Weights of a small GPT-style language model, trained from scratch on English Wikipedia: 61.8M parameters, 10433 steps.
MLP neurons of a small language model. Each row is named by its layer, matrix (gate and up: input weights) and neuron, and shows model dimensions 165-260. Each number is 128 + 24 x the weight over its row's rms, rounded and kept within 0 to 255. Numbers have three digits each. A neuron's up and down rows have the sign that makes its largest values positive.
After each neuron's rows is what it responds to, as a language model described it from the Wikipedia text at the highest values.

L11.gate228:124140135112106125111135161119118107106161152133117119158178135100091159121072134145096141128170107112130101171148166083132108137137145166152156097136099125135122165143135144123078136078114161106169103135143120126102152094115137137136124110117129142147095153127111143122118144124145120112
L11.up228:104163145135143133101129117097174102099110132111173124126119145119084139090157095122115156129147154134073152139164150104165097105143122125104138147101129110110110076148174144133085134138086076149149134089133139149112141131130090160129165136139089126141146169115104146136116106108103139113
Responds to: Line breaks right after biography headings like ==Career== or ==Early life==, plus middle parts of personal names (Moholy-Nagy, Benjamin N. Cardozo).

L9.gate103:123102122109075147161108118155134119077150141094146162166135098145139126121129094126173112064144095145164136106173109182105138129139084152121138149182125113159116100141096173126130093140086081157130102083126055115141123161108145136151099154084106135147152132135120137122108100142121122106
L9.up103:159134117151125167124174097138089147109125140097139130153117131111164146105153074137092104068136148140124106111162084138145129132088072126141119103135121156096129121110110115113139143109113076135157137161149125129155098111135170102142075200113125137113131101126132137122134150105111161134
Responds to: Connectives and relative pronouns that continue a sentence after a completed noun phrase or clause, such as which, and, that, mostly in historical or event narration.

L11.gate253:133144122127146126084165135112126128119110100124127144150137124156134133121095099134150145087092121126145139162135133166155112112131150092125116077103166087127135131112127155101124118125131114097193129120100131108144087080127154139163132115089082126144108127108092143111118134146089121110
L11.up253:119140158114096117131126161141128116100128148115083131168118128170142109127110108110122167096108131136126083112115125153134138093131151108141096102110089101115102118149113137093095107158118117143139128115077158093118116123120127116106135103093140134103151151105117097131150106138157115140
Responds to: Determiners such as a, an, this, and sometimes adjectives like new or important, opening a descriptive noun phrase, mostly an appositive after a comma (", a rivalry", ", an organization", "are an alternative").

L8.gate317:192139122136115100099104117114136152090123136108114113136165119097148111145150116104158119112124130156084101127148160123137160127123119143146117127153129153109121125132152118098146167100136106128150172128147116143190147123119157125135143115116122088160114107160116165136120126136167103160
L8.up317:136189130114135127135112125082103136113118126103112101121156107100084151120185139127137086144137124143151158136143134125099116141128144091123127126158150129163150084149115123088152140142130101101094137139120146144162139135101115107123125113125138112144140164149061181139073103113112106129
Responds to: Function words and verbs that link one person to another person who comes next, in biographies and plot summaries, such as feelings for, married to, met, faced, and between two names.

L11.gate383:095143134152123150137151095168121119102112106112147122120136149142128120106132107138129146194108147129101102127143110173103140132141118138119080134096167147129120113114090113111168129132156139129140110146109080111106152140112156097168101126140137134113174166118161168122110118112131139100
L11.up383:163104076144109153090128151087107128145109090113192158112145145115148137148126162099113112166075124078135113111135151126113180139129149102123091125097113168137108143165119119147123169132127133111128104086154089131121118116139129110154125127087129164147169158100110169142162146073100129128
Responds to: Mostly "by" (sometimes "to") after a verb or clause, introducing a means or agent: did X by doing, founded by, tries to.

L9.gate379:134119104126172180130127144098131141119136096179134168119104101095136082161170138132110133125148184151138092141151134115150146118100122114152125129153105109129119105110082151140193133133118131134157112129125119118136116133090107091097143132132128119129111148087092160134120130098124093112
L9.up379:135160114084163118132119180138110132141089128093137117097097128147164146144132099079114149111125115128091134154125127148144142096103141143135137151117120115157068114111140105103095137076139133095091112088145131149112126127139102169122121121173127110149088136186095121177094144106144143146
Responds to: Commas and opening parentheses right after a sentence's noun phrase, often a relative or role (wife, father, opponent), introducing an appositive, aside or further clause.

L11.gate324:110158149087117126088129073130133161106105122107137123118136137126123096135116121098089136111101116105134129111076138113180126147100132149111135150097094126184123100156135093134111112137095115149167108098135133115146169142156131095108103155080143149128110112143165175140141137123115133136
L11.up324:132134099150114120110150106104106112071118183081123169126112133101152165217137127142089112147128142110160141168126114153101124102116131123101129131118113096128108136153109139122119136139142109173151155126120119130117123105131132138113164173115138167121148148123108145110169124170116107143
Responds to: Number words and digits used as counts before a noun or unit, like two atoms, four years, five hours, plus digits in table cells.

L8.gate573:126161164126150129177103161148155134141100110046143150147146120155149168102189118106134147114140141123092172100106160125151129100117157130117125114077101103126120192101140161174143110130160157086103167140119164079123133120129128124128110109144111094130118076117099134124157140114109142151
L8.up573:106151151141127069137123125153130158126149104114147154128127182147137157130152121121138135145129082146122106148184134118127176157089129130138163091110149184158082125105187114146097142091134115123140119097139147097143109060083131153102142163137149135172123125135138096129170144112137128158
Responds to: Line breaks right after Wikipedia section headings like == Career ==, ===2000 census===, and sometimes the final column separator closing a table header row.

L8.gate259:147140071100167129143176092100152093183135163121127118147190100123098120126100137109080115115126118135140137165142139109198131135111119143117129149143143111137093167139141122111123150167074133148117140149124130162180149124156106131106124125137122152146101118124100117147106128119143120129
L8.up259:133112142116139135136152105082108102148134137135100094154159098109131138170106121115117164151113115135157104132116170099145152092166131129115147135116123089163110155123137108164095133140132133122176152129133114151120126115166133126130128156082119123099097126104104079139104145112131136111
Responds to: Words right after a noun that begin a modifying clause or phrase, mostly relative that/which/who or infinitival to, e.g. legislation that, fragments which, nightsticks to.

L9.gate80:121133125086117131125093161129107190144115135100110112130143112153144152109124147123143125129140115128164143104125099189166122106153102146162096102083103128121086146106125117146119135117122100103149150111140108101126151115103139098128147078129114126067128109116121105084120153143152139093
L9.up80:122101089094167152123111141093139119126113068107165144081151154156157126135085151148121147149154130112131206149117118157159144120087099184143095122056119123152132138157109157119137128140129106091155167121132125100139100098127145129158143116131148145094128146101137143131105108137133194133
Responds to: Mainly a right after a comma opening an appositive or modifier (Air Liquide, a; along; averaging); also second pieces of capitalized line-start words (A-xi-s, W-a-lwyn).

L8.gate241:102124160078108119108160173146151192152126105109167167133116143086136112143087135072158112123134116099123154107139112163167116121149123112094091100113107139200076159105122121152106129159059135172112138102142154110151129119135086106101111133138135104125125094129085107155126113075156129131
L8.up241:107088113106100164101115142098079122127182160161116123100160130156139132144116134095150104109136113106109143139145148114141151117162071158128143154136132161161159162133127118087153141102159147142166118141122132102165109129142073158157088128102137096127103125144095151103107138123140135158
Responds to: Blank-line newlines before a new block after a colon, heading or paragraph, such as a table, list or formula; also " a" after prepositions (at a, by a).

L11.gate331:110147107103148167101123114157146131092129132144078090120158133156138118140123123191111108108135115142142148122116122162111132152128126141130131176126211104136156115113155123166128091150173085120120137097138131117133130089145116124157125148125118120125104155110129105141119117116144150114
L11.up331:104118155105159131090152117138116146133138149162076154138119109144115145112117131131129153141142127187210173155114142120080129167122108106086116152123144152146139118102115134152113157129123130124134113107121102143154204130149141113109134101150055128131120109117138127101116117130145131124
Responds to: Ordinal words and suffixes giving rank or position, as in came second, ranked third, 16th, first round; also weaker position words like next, last, front.

L8.gate518:119142093112143156161133159106116125126119122110134151081140149115114142101089137106106191125122087131139187170087168128154126154109116111140113134120088148099089146124124122149132173150160086139098137139118126099138142095113084143172108129164106150105152141096135111143105129040149093121
L8.up518:117119142110144131115125137075095132104141119144142111112158137126099138124129151132131180138075113104075169138088133130147100110148133139125126115126107155114172155128123114105115141156146124123088126107086118160113127088157089143164067151170119157134087106070167142179151137094163137094
Responds to: Prepositions after participation or membership words (took part in, one of, involved in, associated with), plus blank lines before Wikipedia section headings.

L9.gate208:126147092102130154099183111160187120147065127151137081092172146115114106080123113098098109157124088113172096142114118088105151135112128102131116127133183158180100153071153103107089161117123158154132108160151117094131133132152130111120131108106117134155119160111143090119139128167142140164
L9.up208:121158146110116115105148134105086141104107102121178114106137177100141174146139154139088152128115136160117139105159142120123127141100118112128129132111118104114089086108143113108135114126141127155152152152109113147158130149142089159113128088106104133111122189138138090108081125124112092130
Responds to: Mainly the "Votes" header cell in Wikipedia election-result tables (Party | Candidate | Votes | %), plus scattered second words of noun phrases like Labour hold, Union fighters, industrial tools.

L9.gate457:139112135119131128105151133143145120090158123125129128191141112142132160162134084193124140130121123078141124095124169126137120152097149105162158122133076146151149139106080143101138129142122087149152154118144149183132137134139113129101071137088128084148158115118106152079116146122114151122
L9.up457:140123149137104166131126121144118120125142132164116136164109181117070103153177142111149114147104142153141089102114112142152152118106095159100114134111130153132091138146109078147171116114087160144151127111136100158136127114117150118118135126156144102112135096122147145086101172119146071158
Responds to: Number words or "a" right after approximate-amount phrases like over, more than, about, within: "over a century", "over ten years", "about a dozen"; also table pipes and "the".

L9.gate529:153153154104144063060148105141122151180127120128120121127124118107134067100144137146133078134084138151111140078160093124119128129141101091145074097104138136065143180122155119168124120161073103106119155127156136110097132151158107103141101123122123104119128159077119108115129108136126103171
L9.up529:121078136050098147168099152143104139139164138071114127091095132112142108087102149102120119105103108121110103135126159150115150138130101122161114126111097127149137128131156111153095156178144157153098133124148116122124132120123087118113130108107126154122153155132146145168138168124168092093
Responds to: Head nouns of official titles and institution names, like Department, Minister, Secretary, Chief, manager, often just before "of"; sometimes name fragments.

L8.gate548:136162138161099161112121139148137113161100127144155121105140166093159141104128135070142135135181125103113147097094127105110133163125144074088075099135115132168097110108125143170157159101106120153167109126119146113104111088125119075079169122162162173139130151101106087120150132108144137154
L8.up548:139164108144141129120136166147157106094118129148146093107180157140089174147124107100138118180108150121123138120130139115158136122112132171128181123088161084148120186109157121100143117147161120141138129150092126064107157117124120174159127064119148139139101162124146139134135154152178152147
Responds to: The Votes column header following "Candidate |" in Wikipedia election-result tables; weaker on the second item of paired or parallel phrases, e.g. "L:" after "W:", "Non-album".

L11.gate543:126144158126100135123160156089164102120107127132117113151142109126130090104101081106081137100125111114131123139114102127138132095117103104106151146107072156139136098126140062213148122134128162131173113111157106150153141097103149124146134163103114111141107126129168142096101159067120093135
L11.up543:096134105104099140149127126154143151116103130183112138103103121124138140140113152086114134088111129147139120186127134123115145142155135087130124118110134163127160146130145107134153141158136180100103104104060153137160133097113145111121158147102151154163092153136121099134120172141156153105
Responds to: Sentence-final periods in Wikipedia prose, often after proper names, as in "Crailsheim, Germany." It also fires on line breaks right after == Section == headings.

L11.gate489:111148159139125140116120080136145157121112139105108137145130118125132121117105154134114156157131142169142141104135141105146134097136124132122107164123141113145111147140139120156170079097120132131143128126149143068109161121103135165134107093144161146170111124129148145113106123132126142138
L11.up489:102137131145106160155117153116147100139132121125131167103095121164084122128145132153115156111103132101112105136144132089135171074096107152136108129143122167097147158110167118118161107109148122123119148117107155105127095100138127107112147111141137173170120145147142128126114134114141084181
Responds to: The line break right after a closing == or === section heading in Wikipedia articles (after ==History==, ==Plot==, ===2020 season===), plus a few stray tokens such as an opening parenthesis after a song title.

L9.gate524:143129169113143140110117099129137140125099100180107094118138105135142122139116156102107138122146127113162136152122148114098103118142139142111104090125107131194101080156114099140136140105125146092125094122176093136124127140123146115088137147151146136083092152129049136103102138092116100139
L9.up524:154137158094144113125131129132133100099123120121078163149148103135169078130106074061131094117115117139094115119115146143056123146130115173101136129129116137148120137163116121131145098134149125101165142165107121112164119171138197123101184182107114133099123110113061123117088108117120119111
Responds to: Prepositions or articles right after a completed verb phrase that lead into the person or group receiving or doing the action, e.g. presenting it to, opened by, a wedding for.

L9.gate288:143141136112126145101130137091153110104127147133116091158121167119153114128169102117098130134125151152151159108084146096120107102125150138129110135120154109114111148148142101108176112153126121098141142137099147110106180109119128145129143078126134113116097129102142129168129110092135146137
L9.up288:175129145118119150141162140080129165137113116154137155159163168094104157091107118199120140135125056083166135138100093132137077122142129127101133131146144131128128155150106094132122113087122121136160127147178103147118184147145152156174116166096160125114097167095107163137136101111133136156
Responds to: Mainly "first" or "second" before a noun or hyphen (first-team place, first husband, first round, second-generation), plus scattered possessive 's, "(", "with", and table names.

L11.gate361:101162144116146116146118164082111129134131143159109101115131135150146109150126163130141158148156160103124132112166127115169141119145135117106130155152101137115123142165114100137154123132172141135166092106100094168129132120140107126122137119119170169124115116134124124163129118091155106152
L11.up361:111133151134184141113146149098130090100092142125117156094127135149095150093110176106155103122156153131165084105156144121122123099155127067124114097087121138136103153128120143130136105134136124147132079099118106156126115130151089132124183138117147165146076125080076096171123145142140104180
Responds to: Commas (sometimes opening parentheses) right after a sentence's subject noun phrase, just before an appositive, interjected aside, or list, as in "This cooling, in turn," "Opioids, such as," "Yantan District (".

L8.gate415:155084154121083136102139131157084166168097155118119139151064104131134095115151131143111110149111137143108136102166154140124117125153153135112110112135147155128076168127075127121126134141146103103148141118120099139172122088117133128123140161132116120137141124099107097124147142092166155155
L8.up415:127124132167113125142112132124135135124121102136115089134088162133087134162160148126128143143140129130133101107105102138137134129103171124109107106132115147156147089133121184124136152160128128136127133156139143151138127152129120131081146120080125150158126159138143159108096114128114119097
Responds to: Adverbs and verb bits that extend or qualify a clause after its subject or a comma, such as still, also, potentially, continue to, and list commas.

L8.gate455:140150125144127099172155123099108133149095128158106123189152156108098160145130086145140121109100126113123136161124122181134119132119126061126119135126121089134145126105093154187081134104069144128132143160115162104147185139101104135173115157116137139114129066134103138119108118134137113144
L8.up455:148110149122114080082136105110103166145115098111119109164162155131063118111102098099122081142127133105116134129109108129129141153136128129152152170098146120102137166160093125185095128086108144105111119133105138121132161087089104109103101151126111165126133103110114180182161129100153124130
Responds to: Function words inside phrases that will name a span of time, such as spent most of his, during his, later in the, for over ten.

L8.gate565:079157151124152130111125138143136148152116123119120148181162167116093130188108137122122174124113138106171118115102137134167101141119147098152136119132111144098119156104122108179135126146126152119165165134163105147132105154136128138123105151108133148118119163108137143145124132122132142109
L8.up565:136153101147098183147145159114113133155126122127154130110151116089110165174144149134137161131108142093158147117136137115125086128139143108136110129150119119137086107087170106172171141140145130099132130113099079170111119129168128111152116120087109126150084172160087118162131122103133114089
Responds to: Fires on a blank-line newline before lists, formulas or == section headings (often after "as follows:"), and on mid-sentence opening brackets or quotes, e.g. "TVNZ (", "Lieutenant (", "bank "".

L8.gate210:140130127131143105084139144111137116092113097139101096146123153115118114119126127099114137179102167145140125129110086147144116123113097118155158104122117142177158155149127111109127125122126055086134152139154132129135122078055112116164141111133102119130152121153141147097119123156136128110
L8.up210:112090097140092156133117123114124072096137093123096104132143125178088157138128134114138113117090100105094145107121095143133107115129100169163164103116092109121118120084132159151157089130100105087135186121089128144150131077102132100136146149136130120115118159149127118123135126145137120150
Responds to: Adjectives or their last word-piece in ranking or praise phrases, e.g. "one of the best", "greatest", "livelies-t", "first"; sometimes 0s in sports tables.

L11.gate32:132167128147166137106121094127100090123132155123171110160150150080104139154180079138137132145159142164130117137139133169137140104103133133139104138145141089119115094125152122104131092150111109152156113131170138093109131089085159118120116129123140068089121117092086120095130134152124140125
L11.up32:103108083102130119148094126083100111120133116114180167152153148086113160108163115153158124147158155138127095169169124091105111158091112099154136177143098111122097131133188144102150136147123160108144150111120122139127180142113140114105117105139173103105119147161160106133144177156162163115
Responds to: Tokens right before the title of a work begins: list dashes, opening quotes, table pipes, commas and words like album, collection, show in bibliographies and discographies.

L9.gate200:173138130098132153064151158098156135074126149127091115102121104137151135184143161110151117134140146102155107113142099146138097126168138097132135159130140108153146095114140147130091120154114109136125116112155124139120125122119142171163068172095131118077151114167187114139121117119113139153
L9.up200:129097111116128149104130169124150139128134155104132134119124090125133118145166158113132130143084167065145150130150121171123160135180117050114123122127121156136130130131125123164178097099125093127087138144163145129117138134125108110150120160109149155094202078153090126136134147119110081103
Responds to: The second newline of a blank line in Wikipedia text, marking a break before a heading or new paragraph. It is strongest after tables or lists, just before headings like ==Charts== or ===Group D===.

L9.gate109:147160126119082130118129113140132137163147142135095099164161073142126114139169161166114117136114143188139138124139136145101149138136169095149101136139102131145179118139103182136148116144148079103099119141110105142154111138148131075109111129106148151133135152088112162113112108103114151091
L9.up109:086152132141104138128135153137096077128139147111131163107108109158152111124120119101126118153117150127109146088147069118087099164134098103097103123141130113129125168120145123148123122085119132077133157084124112141098079158130130134137141128128116113116134143087088098150109079160138095143
Responds to: Words that open a predicate right after its subject, mostly auxiliaries and temporal adverbs such as was, is, be, also, now, formerly, still, currently.

L9.gate443:127098122101125140120119140142152146113100162123127158107086150138136145140150116100118155157121115066148149131108124093130135147163137132130156097163106144151115135159155118119114125114126092105137139133131097145119152139081123138143102109094160128132125116076114153110144117117145127108
L9.up443:113127113157124151134117114149133134149074137106133063122113096120133115135133124111100134137106100115141103175098123070129136105138120130165104125117177137172085108102104114145101104136143124120162146183128145120129158102120105123143120118092119130101087129134113151115161093130169119117
Responds to: Line breaks right after a wiki section heading (==Poland==, ===D===, ==Honours==) before a list or table, plus hyphens in compounds like 5-year, 4-yard.

L9.gate284:149120103158156120084102116128196168101102131123152167176085088137157130115135122112148170163140158118135177142087162101142097143104092083127112094132110108100109079108093125117128140125137148077130115145084141127094089123128130164152177105118086141096120130137157176149168131111124078106
L9.up284:094135151146119190120107162152090136072126066143160133096124097134100121169137110110113099121079123141085146157156127171134177164128165140115134110152120142146158147158136128138161132137114153121063167122100119085190118169104128127109066128141083127167092102109152145147114119117144103157
Responds to: Fires on the first word after a sentence's subject, such as is, currently or depicts, often opening a section, plus blank lines before tables or captions.

L11.gate138:114141114118139181085162168169089142127116108149113139117139140157108136150144116128101112174128097110136153142145109102142111158109129125101099131141134127115127099117139124134104115156091115159120104088149085146097172104169116152157155148149166117145109159149135119127090178116125149139
L11.up138:113122078145157116115164111121117197135146172140147143090135100124115160146126133141114114147129117120136141142113112158069110207117120143123125155120118119150129119154135142107128134138137167107139122119114093129077134160103144166200091122123120160133100154164131111120142142162119122135
Responds to: Head nouns of institution or organization names, often before "of", like House (of Representatives), school, Court, Senate, Board; also surname-ending word pieces.